Part of a small language model's weights.
Size: width 256, 4 heads of 64, 10.6M parameters.
Architecture: RMSNorm before and after each block, rotary positions, no biases in attention or MLP, tied embeddings, capped logits.
Training: a variant of Muon for these matrices, 355M tokens, 5411 steps.
MLP neurons of a small language model. Each row is named by its layer, matrix (gate and up: input weights; down: output weights) and neuron, and shows model dimensions 16-207. Each number is 128 + 24 x the weight over its row's rms, rounded and kept within 0 to 255. Numbers have three digits each. A neuron's up and down rows have the sign that makes its largest values positive.
After each neuron's rows, "fires before" lists the tokens most often just after its 100 highest values on Wikipedia text that the model never trained on; "fires on" lists the tokens most often at its 100 highest values on Wikipedia text that the model never trained on.

L9.gate512:144079133100162127064152086126065147134125142126185155150115142159148078124103135144122100109131080107137144126172160119159146142120113090144110116116064132166105103078081104081169082119133142103133109135146149126134131125097130110086145101156162136138084139145145149108140130129106128111123166101111141155119105127136151134144099141122148129137119100120138140145143122174142106127129138105141118145127130105083146136105103133153143096102153137120141109174153144139106148104145106121118129154140106121122153130103128092123114156103106088138117153118112144148172118083122165102
L9.up512:119109119119160103144141155129165134130124104148127139091140169136129131131104125107098151145105127110120120145127120100149199141162167092119153157156125170156113127114158074138162102124094154113114122091142145181162131127150127126126173094162139153155106123112131143127113123101116165134131123147133139099149090109094111155152152147148118103121126138089111139164116102121108141123123111151093149147135143164147126113117126145136150168126110090105104099159134147140134136153149152176173113139135144154117135166159133124170121163120145101105105145118106088175134130149196144106
L9.down512:139111160162137152155139101076140164129153150134155110095123041110156101142134134111150134085150109107121153142149074128096159118138103118113116111127141133122129165085148087097108116136153138127130104108117190128089129103181142125153126133129153161160126126127181143115112143143125135158159149104143136115116123130153114178140114134116131179174150157172145155119086124115102067101165117114144163112148063134144130126106109117126136125132166161124119108129124099104133125105132133146116115154113123094112129156116145139159117121167086130122104110090119090139133136087122113137
fires before: " 19", " 199", " 201", " 200", " 198"
fires on: ",", "ary", "e", "ly"

L9.gate519:153123115141143102086139084128134136158113201169142128120130136123093145152120098114163101054146112087123118121123124198176124148137151082119111118101149158134111113127120086106165127120101101110102146084113076167155147131127119085164182122180158128126126118099114119099075103111141131113122120136147120133152136157112125127118120117110109136093110090143128164132126158105093125163116102112095120127128161124126113115138175151180123094115132134071146120157158153123124135132111194089128099097130109142166118153088124149097118156118137094105086150110114165131178131099134151119
L9.up519:106107104150136163136129142144084107141141139114108151121129164137120144116081138121114132099135152148115125189097134110164155125143120138126152153161166152126111084102138120129106139110152091117151124109107153135146119068160131102084137110122112174087122141106180155107116104129133130204132125121150118084117130057128111106114127140138130133145119128107129151114111120168126145127092115123135106098105150123112163119105068165155162135119139115133116104129178091127131127145096117134133109140105083106124154197114176072151101102131116137122142117116093156162122152087107133116
L9.down519:142121138122129166119109120131111197103113073163120131126120107140149167130107114068120161182084135128127131129103142077155170119128090141121135109153138137109125143106118090126081126165124119103130120126114153091134114134136157142153125128121106113122166132192155120129135128104146139091153126151092131141076134108165181140140120167098169124123115111130090113142154164200117129136133138095166143106152112174121113121110058125100126185114107124104088126122156117153103156153119111182084100164122167154142142144134126127134123134103083133133106130158126118133128114143160150147
fires before: ",", "ber", " |", "7", " 200", " 201"
fires on: "1", ",", "0", "o", "4", "5"

L4.gate496:122131178135105143134113132135097130141119117119146121093082133139150143141095135131178146126170107127122112143089132073131101129124138135113130123136139160115135176131168143154145111165144134171126099103115157134142153115159136181121123150109131155118117121133123119128142129129148078134139123142134150077141157148135121107120091136089093121082172112093119061163097128162109151133113081140146068148111118123127110140206156108132113129150090145134134117134130182119101155121126133127093131196083166119127165160134130094149127145125133122116115152147158142187112086114141099109
L4.up496:143183112143141099107113130126118102108147100092079094103160076120123114063153093116197108101122134132134115114131121117142150194134137113111090176154113154104146108107082109154101145102091155137137174110125124110144175108156084133096173118142099110131122132118147084095141119135105139155113130159121122137100129092075095109097141094138141146149120120109139120147149112102128097155117130150145120115133103135145130160136101113141115134140133120130155132110110111096101147102151095127165156117136148136143146129107133120148125127098099059120117112111101140093123132159128099125
L4.down496:126152157132130136145162134088099153170119125124153130127139168125123116187160150123093194120127147060120166171131126082162152113133123133119127114130125135126081152171178153085120131140174089092082115163120155103091111162144124138107088151153176152165157115094149140153111137131148167108155141136121092151113178133142150115178134137160111145120137141132130128128115125123147139130117101093144120104148143128125122088125125137151160135158127118158099153155116144136151078146100120129123156165120103140127134145090100163108115113139144134115170104119111130155083149097145129121
fires before: " ", " 1", " 3", "\n", " 2"
fires on: " |"

L5.gate391:100121123084132107156177086157180139161119132100087140125145085140130097101073188087099138124181115132118161118126106100138123105103090087146118104155109130146150112129141133132118081108109139128084094114096086104136153119091130136082120118108139128106091136121109097145097135123146131150093108136081108139150138124124127146148140147110141115164085112140103102111119160107125150123125075158101158096144137108163140129128142137140119172122131116146113119084151092115105112151142146135160102137100134149124159167122129111099113088099163122127126139145138113188124103113127125140
L5.up391:082192127148164140127117113138135126119103123136092123143144157158144121148164177141121144128109152138104123133091134105108120110075094144120097118088157150127114084160137140131136178149138137126168112132126120079166107147097129138119157113111136096112136171123134147088123114154099145143075097102135117130104134131147147146145119129108166113176119161166094138134116129095144109171084164149145174145097135132131161160100132126108077118138123159174116106146110133142120108156167122111155105107117142105087140141117143129131146109173120117171132133078139127150099127113173143168
L5.down391:130142155126126091114167162099192156187172134142107108134094124136089149131102115117115118118122116157185156124127134173109133131118129077136173120174145087093132130082124157107126129104126134166132146097113190147143138137174141121154152109133126180117079140161101108147143143105143173148129108155119142131166110127129100133120127096110125154105112135124139112121120147116091138122115126130144103110110139111127133125127098152144130142131159126112139153129145121083098164138141070143143129112117132126175142149192124112156115130116096088137123118186074134155153080159118123118
fires before: "e", "es", "ing", "ed", "B", "ion"
fires on: ".", "ak", "ar", "or", "as", "ill"

L10.gate354:114102152136165124162126149128163083109113123100120094124098130138139156128147162152128120116156123165159122134120149141175127120133147135090140096117122203112123108127126136134160100141151130166150123133124135145147086094117125106134099124107099106141093139132099135144129108118118152111110106079147105135142102102116124145148116165095143136093163099136164121089101167156094159141142096151155124093125081146117121087166100176129114111154081143107153135125138121136102127166161110132140183154111123134120114137162061120132122137133127151146141125088155108100124134146147127071
L10.up354:078157124177127088085127133159151112116144114131133133117106136147123116140108168171125137133117101112075100096115089116161133158130159154132089153119103138110082149117114146142087113119127115124115111120112146137134116110135100110142117119135105106113101113141151142082142134116101130147145072144141113116190092172107110171127138140110107116101128103085128169175084121171109149105175135118134171138108157119141150136096134115178133059118186093123137144101200139160110129095120154110099132114118100126132134132126109155149138121134143123115126119134138128136123138137108159134
L10.down354:136118150118123147114149087104145162152154134130171149118100126112090189121072118094132118162122126132155120164095109126099173134119154113107152131142150091092153116124134145179125140158130110142119145102120150115131158122151082120134130164152128189148147115094114127165142156123107108155138130128114143102108138120148092121133126107119120147151109140156116143094124126149113146127116116092155072127155159075131105127165155140118098119154105137128158078150088116110138097113134132118117092135138070130114116100121146175099106149084147131174159146121116107123137162148133123150
fires before: "ent", "en", "an", "ain", "ill"
fires on: "em", "t", "om", "am", " M", "i"

L6.gate573:117104136083108116138156097119103128093151099110141086133134116146112130154105169132108171105123138111097160137117117156112142082120115139120151117150128130122096128170084143138139150130131153092136098139146127122111129100148137131119128082117167138162141120128130129150155141135130160158139167161090132091133133114144105141104110132112110098095112151099172113098127128126098157143139153146117125120180156126166141101137081146126106119146137116158091152156137127175156138119111087131117089133110095141177120142120166073127135126120124113114146116107112137119135123105095103113
L6.up573:106116116116122108117133121136107102118120127102168104147143108118134144124154177096112140152171148128147138116099146178125147129107136149134106140117078105141113140103122128100066146150152164120116112126106142181092167124122183131149201111137130158148100119109140114115104068121094147098124101143112099127101113134115146113146086115125108147078118132167159151131144117158122131143128101109115098122112119139128108115131140126105079150152071113117144158163147065175153154107128118099132132130121087162118121154156074113135162123104097117094117116148097108150108165128141146106
L6.down573:144106100111124118118167130097069092130140090111115065137147132133114112117144151142125159094104179087108145134096117108117105118148115110123196107105119133139116096135144129138162103125150121096134121096125133100120120130156124173160117155112142127152132095150158098130124142072131153187106157108147151137121153098124131116122144104139121166207128135124162121148081143134136128127170096114160102123191137122166136099093131120139091122110119117152139133132159146140166156155129131132149149119125065220131154146119171133137147135106138136077137122137117103123104139139102125101
fires before: " |", ",", ".", "es", "\n", " in"
fires on: "an", "a", "ia", "and", "es"

L10.gate360:096135161145145122116115144119152116120156127117150110122111141111080132155109136146101115134121084097092116125153146121109138132133189097143129125105121102108115081119107111131085131092111118148127142130163126112122103155144139142134163128145095109166090125140126121116132140069161103179123117083132118093156115129098118109124137103099122093092143142160137141117145125136132103124155120130145178102066158087101136149209146116148134120114119104130120125161129146130148072159125156110115106117100121139130144142140137125082131131125120149135110125086115119141095122089125131102
L10.up360:102146146157074147088117132111104119088143100142100122136081160098148146180129136120122093115142103126096100058151106188172139139154187085135181158097086136145089091158140170162119159156125113138140144130139159139097100137125082141121105133136107138132136094177137137102137125062138076115121120162113140097160128087102125090134142151135140143131133142117134147111102141097094105125141166124103128132121141102122128093148112171108129123115152100128140125125122132104131111131134124141131126124163108127101161099133110122144157169128145122089118123144159085131100158099101122101
L10.down360:153091141151154143158098119158132143094083090113121131143118160138131106101144157104127156122118131105152127145132146126108114110116101140098138130141149135116151104078138112121140094136125130153101084138122109131133126097164153118080136161154134093134111103101099128132135150130150057148183109109153156153129141157169120122132127131127152137144150107136121124085120107137169126123153142137111162132103194150140136131142140093140138139114182140160118094117119100114111128164149164170137173101114121146110118130175127175196109149094147163188117116111104156143151118147126148094
fires before: "en", "es", "ent", "ro", "ain", "end"
fires on: "t", "m", " t", "iv", "7", "r"

L2.gate492:096144148151139135106123098153152141120169123113124120118120130125148129119102164134144133148120166155134102141141118125141123118127117142119123138166099185129119134112175106116142134152121151084112147077177098102137105141090147117104102143142107159136105125139123068097161106112092096120102115096131154135136109091123111132110116127128173147118138129081089107135145128095117120130124098158111112183097088125195117152170128084125143108115106132147140109151138138161107129095122096078146126117112094131185158127100149155137124118107150077097107108148149114175096129144134143111
L2.up492:129169138131145117147121117110126146127152095094141137149115110173143128110127106105135123135124102161117085082125104149127094160134112072137104166116106117147143140096119177165158151123093134118134151105098110182084126113157103167141134129157135156104134141136080145144123111150151141129078120148156100125131151110138138135143132096114184130168105108126127122090130124106110129181127137147124133147119149100120140126137182163112103187113126094156111064156154179125115119129123130148094124134167156112117121124131133101144135109173123156127120133080126168093105119145105147074
L2.down492:150117114127076102140101116122116107138123157097115107099135131088098151162141131099142124142094139135151121161118091133129138112102153142117139102078134115141190147185106105103121107154163102132138114157157155084125099121171128130138152180082124060098118121109173156168125122150118111148113101106087145090121105144120139125103164159169093135116112153136150098145124117153154132121132157108122115084120114119091132137149121099112101121162130153141149164135099099106153101154134096110176145176101127156149131159112124106148132156125141150133124139160145153094129153108137120160
fires before: "\n", " ", " 2"
fires on: " |"

L4.gate168:120106130110104110115136161125090142176114136159152070119134107132119142122174113134153122114085122157108108157162141083165110097157116116090110140133059120103110103126110113104133125133130113128110113115113137133120136157132139105132112157158143120106048167129120120129133107144114108147145149148114155105089140128139075117157102130137146145072146126163135143168106112132095123135073146097155142130150152126123109151110102077104095123107085142141114118109148119173110184156121110122118124069122118130143154160104143132124092097157134167104126134110164167116161177160139099162
L4.up168:116118142128133105112098173130143102158107126171115099108144132129129121130099077145096157123101130134121134124151146088161114097146143127110152111116116130122137098117148134108136102104110098077108088110135147123099145109131157103108116131143142144138123116142115121113151111124095165119191152149137206106051127101104109141135090164138163153130156140163141166138092148157154132132106095127110137157150131126142113113119110143122118090096118137126097128102139150155128144140096115122141134102098112138181150117129130151109100108128090099133140121160111110129136124152134116125
L4.down168:128161174094152120102114165128148153156132131151135119098128154110112097121147129098118147127124091129135122121133123087150107125113138123123174132139119136159146116098102156147109102081134132093100135078148148108088124131168155113134128148112120132123130134164132084146127124111132172141181168116145174116107125152157118128111122140141159142107154103137117165093127120170164129111137094115153116171178160124134157135148122160143158127109140103124119140141170175144118137152119122131150161123170078143135086151161153113104074107116096086137106092153105124103123151118135126130
fires before: " 1", " 201", " 19", " 202", " 200", " 2"
fires on: "il", "ber", "ust", "ay", "ary", "ember"

L10.gate387:141108077108108127152147127124129135149137112093166078171142126091099136129135167150124144125137077070091175135143120141159162093094114123108132146117121095095141062113117106104114156127148139110121190099061142132099126106149123134121108152118142155123156136122075142159165145099181140112117099106128123124135142114136133152117153115111157096131086149122133128103131102103125160123121104154132139140160115132150099133130080125101132112151129150136143131139176137152122133125101134142120157142084100144132138118162129112136157152115131103114168152129158132142140148118118091169
L10.up387:156172098156122157160136090124096143097104136129124102160142152116171156104158089137146169165155123071111111143089093105135163123132138116144144103113104140128118173093144136088127178171146140136163135146139103114135149106134143106142128148113096068130090130118143113124129110078092114151195133151133111106134116096155099170139104113164072120097092115107146115141117142133196161174091078120124111145173149133118157119115137153155104144148161131110101103150129095107131138113143142135125176118109130151165126139162096132117110114144130141108136147101101120174120154110112116114
L10.down387:109170154087140115130120167143148156134155117090141145122159140154157117148094117145128139091144152106095122094151124144127093145189090138149109119096126111142124138151137115117114137116161092119123141150120196126137167121194149133123126101125143124128141130163146156122124132153144166135115131092117119145132145124147154122148174147153076121142137118110135147153122128145147074175180117148133165110169124099146134154123124120138121151118158113199120115134141139121189098125148116101168149117114130143155099096160121145161116167129135154111139109124126116121185086149112119174
fires before: ",", ".", ")", " to", "\n"
fires on: "9", "8", "ia", "5", "6", "3"